python train.py --intermediate_size=448 --attn_scale=0.125 --parallel_block=false --init="trunc" --init_std_o=0.0 --warmup_steps=200 --schedule="wsd" --decay_fraction=1.0 --decay_shape="linear" --doc_mask=true
MLP neurons of a small language model. Each row is named by its layer, matrix (gate and up: input weights) and neuron, and shows model dimensions 0-127. Each number is 128 + 32 x the weight over its row's rms, rounded and kept within 0 to 255. Numbers have three digits each. A neuron's up and down rows have the sign that makes its largest values positive.
Before each neuron's rows, "fires after" lists the tokens most often just before its 100 highest values on Wikipedia text that the model never trained on.

fires after: "b", "in", " a", "t"
L12.gate120:106080144097124072085129138136126145129148130148112142124126069084124119122099092138136111105102113120228170141155113104150145104087085163143155120085126207068106108141167171044100129083077121117153109128125124137197121139166122081094121094150160122137111125163111062120108077152096117096130145175125103164182151089202110072178148088145160123122132197128096112141118093150118141088152
L12.up120:116141122127099120182110163153101144061130180068125148203143145143170114072063124070118129160108160152096096198125131152082130114148101174121099139130124101101179105065186161132161179159121067136131105156167153134048152083126080153143118133096131145095140071122140071135109139099158118153157191128120133125127094155093102144123127130090128108176133054181147108091121118157138156130152

fires after: " m", ",", " M", " that", "ed"
L4.gate80:164130131145150127163143118162134082160092130115169087155097188118158152089156134099106125099063110111174137091113121148139156084093155128105168081063124099116163136121161180117135122153124169140129175161176139203135158110119145115115135128191124143211108159164132101121130142124127135116087125144160134144133146083111065092122092148129090085069071180077090146092094053142146140233088
L4.up80:178119067123130145135139116173129102170141142090178083106120149091146135099205141135082126114101174067158128091131142111134166081063111118114139142117142068138184135142098123077093117138104184149127134190167149120147118173079075114120148182188131175155145154141135128157147155104150124080057120176108099107124119159113129110142119132135079118074110176133068123111107051145155113124101

fires after: "p", "w", "3", "y", "b"
L3.gate345:142147127152117098154063098125158123168105141114180147170145137163067086138093138146120128109137143099169066110109139104147162095091131157094167133131117168091123126057121175159170128080123111108143141117096121163134223155111127158135173173200136135083128108124127180106146132056154093161137152103158158147115129142119174179162105128118117148158142121051125119116124090161131211190079
L3.up345:160136097114188096113116111180122133155134148122144052073119156133125109173156137151098183139153117178103107108178145115108139111092139105117151140122127172103167137110105121191184066102094135101142097114088137157130131172126146180153204174186104118108179109098075171071119129162109115112167081171086096176159102114149149168158140080155099170093174098092116134179134088131134118088129

fires after: " m", " M", " K", "ro", "Q", "r"
L9.gate385:180115146083146082148117151136084092127054092149157097133083080080084162108102175156098134095075075074139163096132117220152154139114142097154116142161133088186163122120160104110154069142131166083133115106142168169149138101121114095107165164122130093137125152126131132082214089177113052088123151114147161149135136124126158056158138186174174115127132099188102149145119117121132158148180
L9.up385:177091111142130132150121126179255177084127156151127136130122068156195176136145121130156158108120145120134137113095143120141139131142118134072168161128190152185146122134102147126140153118102152091097131126134115143140124091086138137122185131145059098145120200103143153114152116090176156176152105174147106136124130145143224107138162160205117130104119119080203174075154110162113107111099

fires after: "p", " p", " M", " pl", "ro"
L9.gate276:056147089204128144092167156127142134151170128121121110063143130126084170136100186137139108086084105146167088108205136143134085172122145172113118122181114136149135193128152121109153127097158108085186119133108141126147098168113136176157098150206160138157131103151166130134109066148072215120133147160189125078144174072095123167051103088104167180112101087156086148118140086142110097143160
L9.up276:097137139176111132119164130140114127122117098117095082066171121165095149134143142157147151159137130094110065117185176114109134164129171163088147107123141199131098080190153068126175154117170093129116080168122113111183135142123131181170135094146076052147126165149125134096166105094167125136161115134142121078109097091073062112129123114075094117123121168187102119090087105163119152154087

fires after: " ", " pro", " f"
L4.gate353:135114132146178100142118156126151127057130144142169129159169149103120114142069167124121080124129125182173159110117122062144181118155141123100110117107100131130181108132150084168109094115104177096116166169131132083192132129177072214128149144140186137116109138104110069138131122129103141187092078114112125105093111101086074125151143102093149117181082084154064125131140088060151201126081
L4.up353:136128095124172152053062123133132163104143129157155158154202138122082126154061163077161103142131107156164175116133158118156154153094164086101128102040120150107174079147118114121085087159143094071096126192124148108096175150196096128130118129127178135081184160127116050109140130144104129173168114146107133114115084111139098058139157178087193129125126125147083117126099075078107145126116

fires after: " w", " f", " comp", " s", " th", " h"
L2.gate292:146135084217174148099093107172113120121095177126128112149149150133172130139095119110157061165082138156146098154084166097118149188098147119137160069120178105097079053118132135099138121148128157120097181189157092119066137148168118203119142165122100066158119133195160144165192118113080134160145175109139145186113116113103063114107173114102138119174105123121109170101146071127168156097099
L2.up292:119115097186126117105107094171135146135094196128166103133129145151158097125165120082168155154073105187129138072083142142116118164085160126168138076160177107124106112195214136133130102163088115091114133167155108097118152146107197187155147171115132123140160138151111147108185109089116180152147172153095151166064130128093059148091192085109179124159103095118162134122180125076134137134082

fires after: "o", " P", "tern", "th", "ear", "y"
L3.gate235:093123138120085144101138136133185114146085117077196170124107110164148103126125125173100128142170130130131099160140121118126113097177136095159111132102136175118210107106160103073203156123135091079151094166136117131138124143181131139126120131109098116165179091174121145118117137154166072138115128110094121194135197136113066136139169177108228106040162136187149109129121079139107169073148
L3.up235:111136167133132143138134101078180123110112113125162165128128115158158089123142151204127114185177094121126069154123061123087107100180130097185158104126092121096206120095104120082156134177115148067166086179139110137142132175187109146110137131122091122175166108198118082095114115107170009128143118083122133154097127176114105132153120168155186117055150108154112112136110106147138190072128

fires after: "t", "r", "in", "ur", "p", "ough"
L8.gate329:166126156101069116124166175088143110118079143132098109049164110128163096180060190151137120133107103156105080134144123105137145061075072195122167102121151174115142118093112214126131161072119116088139146140053128140170177091131152121121085131145150111134131098175158142149091078090118113133124193143126119121126144164139120149138141114135214106126056090119125105130158105147080162120125
L8.up329:173076116193093151136135067086150122146134178156159160135169076160181131120116123161160122157160122139156101152157139065111108093147125119156197095114136139128177137091081148113153149121145099077153111148082163082083168165128137095088136139110168116134107111155144092134093112109138173127111168100136150195132137192163103132101183080176174080131150123188134095096145122125126109134139

fires after: " to", " ", " for", " of", " and", " with"
L10.gate153:158110133143116106135057128146157188195099115152132151123151092155129133115073116100128141117162152111149089171113144117149105090154110148128112143131162116202128184147159122176162135066144159145124130214083118173183140148060138127148125126161172155085084144090105174129136071086126090205099164079147110128139082103099102169105110114117128143159165109153091129089129113170133118100071
L10.up153:082089129123170158067155134115126143110102104165130137105179087148151120108118162140132126155075109103170131122134168154162133119176112162110177096105088130158147122107184117170199160150128153105106094173147200147146125204099155143112087190149160142185108122112118135133148172089148110191124103145107093060126072125156100126145100139147177134106213111166176168157159104102168101087096

fires after: "er", "ro", "c", "ist", "oc", "em"
L10.gate409:154171155147156136166075128116134122069116100158129096148191122134137078137139137120109091123138186131136195143122132102079085120166161141116162138102127101123141126108218130095092192127210120131075149107137054077147127094145170146125156101096098136175090132097047098126122104103106179089172112128178103140175066150103079091152144100107094089136125161106093094172144140115146078076108
L10.up409:115167144045134125155124156157155068125121112144084073132180126121152111137142137065100106135170102184084141109118117131132101084095129095118099142096095134115145119090095212073147188172188165107112136132124107103079134159141201155104174115121123090149136118134024142143166162161114134147133107115153115117120125128102145119089115079102132130093203188147115122119123113117091093155129

fires after: "f", "p", "w", " F", "it", "n"
L15.gate295:141169125126108074131100111148082113198118109136130120114112079160149132181145153144130129107172092129188087110134191083161139128139093097112084137115124128143106132181139099215133104049163145149109159097075131150131175144135088099060125078182143116108147135088147168131175119101184089093187106201132105134163068149146174112084098118150128203159074106171151116132136131180150128121183
L15.up295:130108171132145114137194078140163129124118127119168142125085141168141068183160151165101162132106121181146098065173152091112111127165065110145169168135126096092115153175135116190124077097132141113146079133105132159157169109119091090127114116139172188137100072164191177116146140109177159161137127139123072122126140123190105155161145125137142133052121095096153127136154117114186170110114

fires after: "f", "h", " P", "ff", "x", "p"
L14.gate419:141135153133103091106074124091107112149120141153139108086098128073125076117118165135086142113159119156188099171092130102139106051138093210127104168089127125207149143157115148139123136112078106198118098197116151137170065152189129186128130126153121171143147094125188112126137131142132104161201150104106111144128066135115111155162122080078105096080086134130092088195099102144096148126131
L14.up419:070120197145154114121078102136151089089168082139128116159095109104094113151138186130117149155084106167102111113207130128094189099134109113194151171121134165116160098141152151087105138148106120091138177118144128132146141060106112122096043092163136176136124088144117154160117107114171118144123143105153143127194082124118080105163138151122157053159131155085165131122137153161122126118112

fires after: " ", " s", " st", " f", " l"
L16.gate389:124125090138190144090081126160172169065142118158140116088138107115148178168137120078103133149109094146100158093103098122078160201173125139132144097105133157161177067125142131118167137148154130151166179157133116126130073140115107177130124116146135116119123154172123172122119097136167109129117104122094143134096138152210123117214179095107170112158106178091120177141134093087092104114165
L16.up389:140153173146188118095103108162195117110159136143167128138141100112080140126125148086125114107166117126083137107152130101129129131064231091118060092093161201186150118145141090107120132174117086164168106112123174083073061119144133164130144137137142104123085115122168127094168194142159124132168192157144103112121116091142107144112159090122207123125120144048179159092115118128134124080070

fires after: " s", ",", " "
L18.gate162:101109133166129105186085107169136188070099137155150141074182088134138140152129127099116098211169130095127173088173113132134113166135123146096111143134143153213150133131191115134106056134108144136139164148096173137119142107142074124112172088077120142113076145143099094076115145104123109081094140106122128198176104135159119171081150116093105083150105155149138137121133121092145135104069
L18.up162:141113135124151148130064159147119150124127127077113060096135094026127122126121125132100048173179144118116138139108170128157113131117155100141117114131098127159127110164153102099140077168210133214158162163154186116183123118126171136129095174130118151131136098238146127096138095163147143163100103165125153144161079157116149176173166096133167148114180149113098155148111132120128134093098

fires after: " for", " in", " to", "in", "ow", "or"
L9.gate414:115118143056192109150137113108139144167080093095136182176117115138131104090113172161095115164150106089111179127132152176083130099148140124142093090134120095161070120152179140155228114085116175100175100172089045108142150093092135140104081177132170201093113095159166100152092112085166131136155167145132149169152127144145131124068153145117175138157130123144126137127158119176119107133153
L9.up414:118128143073066144148153160155114104138136176142167186093155088124109129127097097164114103143144135085152122075124157193175171121089144104042114133110090136138085180155183118129149150135127171121130078131112156204128137166180142125122142125126152154104126128069083107082092091144183040139101155125155113089179126129146153051185131191067154101131121172118125172070103168138127139088155

fires after: "i", "g", "ur", "er", "et", "ec"
L9.gate315:118076099110214164101112099094167126158127106140133147191165141120109162133154129158128179187138164136135122119086103140119094136078144206107115096107091172136122166154076129125132171155145130135167116106168103137121114063179164148094161116126139145127087087137083153145118132146132134196145126150122150107167208242118120133098153133192154177084114107159150065142120083095104061123115
L9.up315:109166100109103147124105111063148074140145058134153113153126182066102150134062102107129122113130170094150117159115160169131093137114132142094098110146134124145124113113109070132146174150115103158190080107091116103136123075175165117100144056138108156127132119103070074150125118141123118176170125130111098123171149185124052121135167088178169149107134122123102142109142157089126103097120

fires after: " m", "re", " M", "c"
L4.gate160:145103129062070136154132127110147134057093166145082078108139166181109148119111083091102115167152103120113108056128169137148106171118044149144106139092143102080156126114174115091183134141126111083125152086079151169096142121107124103115143138085192085129159122116144112167130151117111131165086072156060062105129156077131179084147114111136134136127086143092167097057176127118126100126100
L4.up160:141139149098086082164093106113179103143127109141163155104146159135121108121129144124081139141107152110139112111159167093127206151100050080086074181138112122136143166143117165050162106171107207104113128119147148159133120148094132174075160180076129129147126083111151146129175162150091160158133128139118130113169125093113163035104147135143096208090117186134098081172218146119076125120166

fires after: " Ch", " was", " m", "ach", "l", " M"
L18.gate7:161083121161118056230135063160109096111120132150122078107138101101182193113147125141168116168135080117127124163144133169067121144135110104130055085106115091094116164095127159121158158145107145085116175111104117151139147071108143151069102113134171125139122167128176147138076117137177142206117120227099125167174107136167136077127130167192152111147143118199118124132142138114110134216170
L18.up7:159108134101187114146129174181157130142167090086154068110137160076143078139173090113161098128108169087206132127109132174173196098109129067066143121126180117106119155134101127120098161074132142063133107141122107126137138141088143135136106129087149121133101174071105125127177121116155147154121097138052209166150108112114160081127136119111061143125157108130164119088159102158092114106130

fires after: " P", " p", "p", "ip", "o", "ar"
L4.gate433:085170175123061137139102122107186141115137112119128171131118076204097154100117156194190152107137093139137077182172177117121104085107134122124160039071129189179154193159115105138104113161177150131157114168110120156120155119148153126112143151151143169173108137093139094089149102139123156143154099172117175156170152080129096177128098109124170156089065141134117124126104071108106192156124
L4.up433:096146196142095136129169099164147111080151127113199146082105122135093091120122162188098184147106138082144127164198125086116126103086111072148087144125118118125145133151169112126109161104070153102114183188130123138138100122155075142104143138127074071085110084178135153163103152131167131146185140130115127088186047166086125104155047159094106121123144127127132098186092120096143111147171

fires after: "er", "et", " An", "ur", " an"
L3.gate332:095072090142120183170110100125155094129121071093130082156117153092100108066136116146140234091127157129115114122108154166099083179113115142186139152074061122110160113067137129146127093121096098109191137142067112140134105120119126144127127126154132125179162116178150085155084095154114098206181120158118114176152093192104137129145186104132103121115086100174102119118110125099150142112110
L3.up332:174077150084100129143091139137090094122181055157115112123100157091112096039146098099182191133140153154125159133115149198124061102097121179165104132113081080125130134128110099095156066165088108108175154136148144110162137115157153133189080132121135110130106129105139077104119079177099092122167110185087089188122132131063106121140142130147104116142091158181136115150104178120167144105143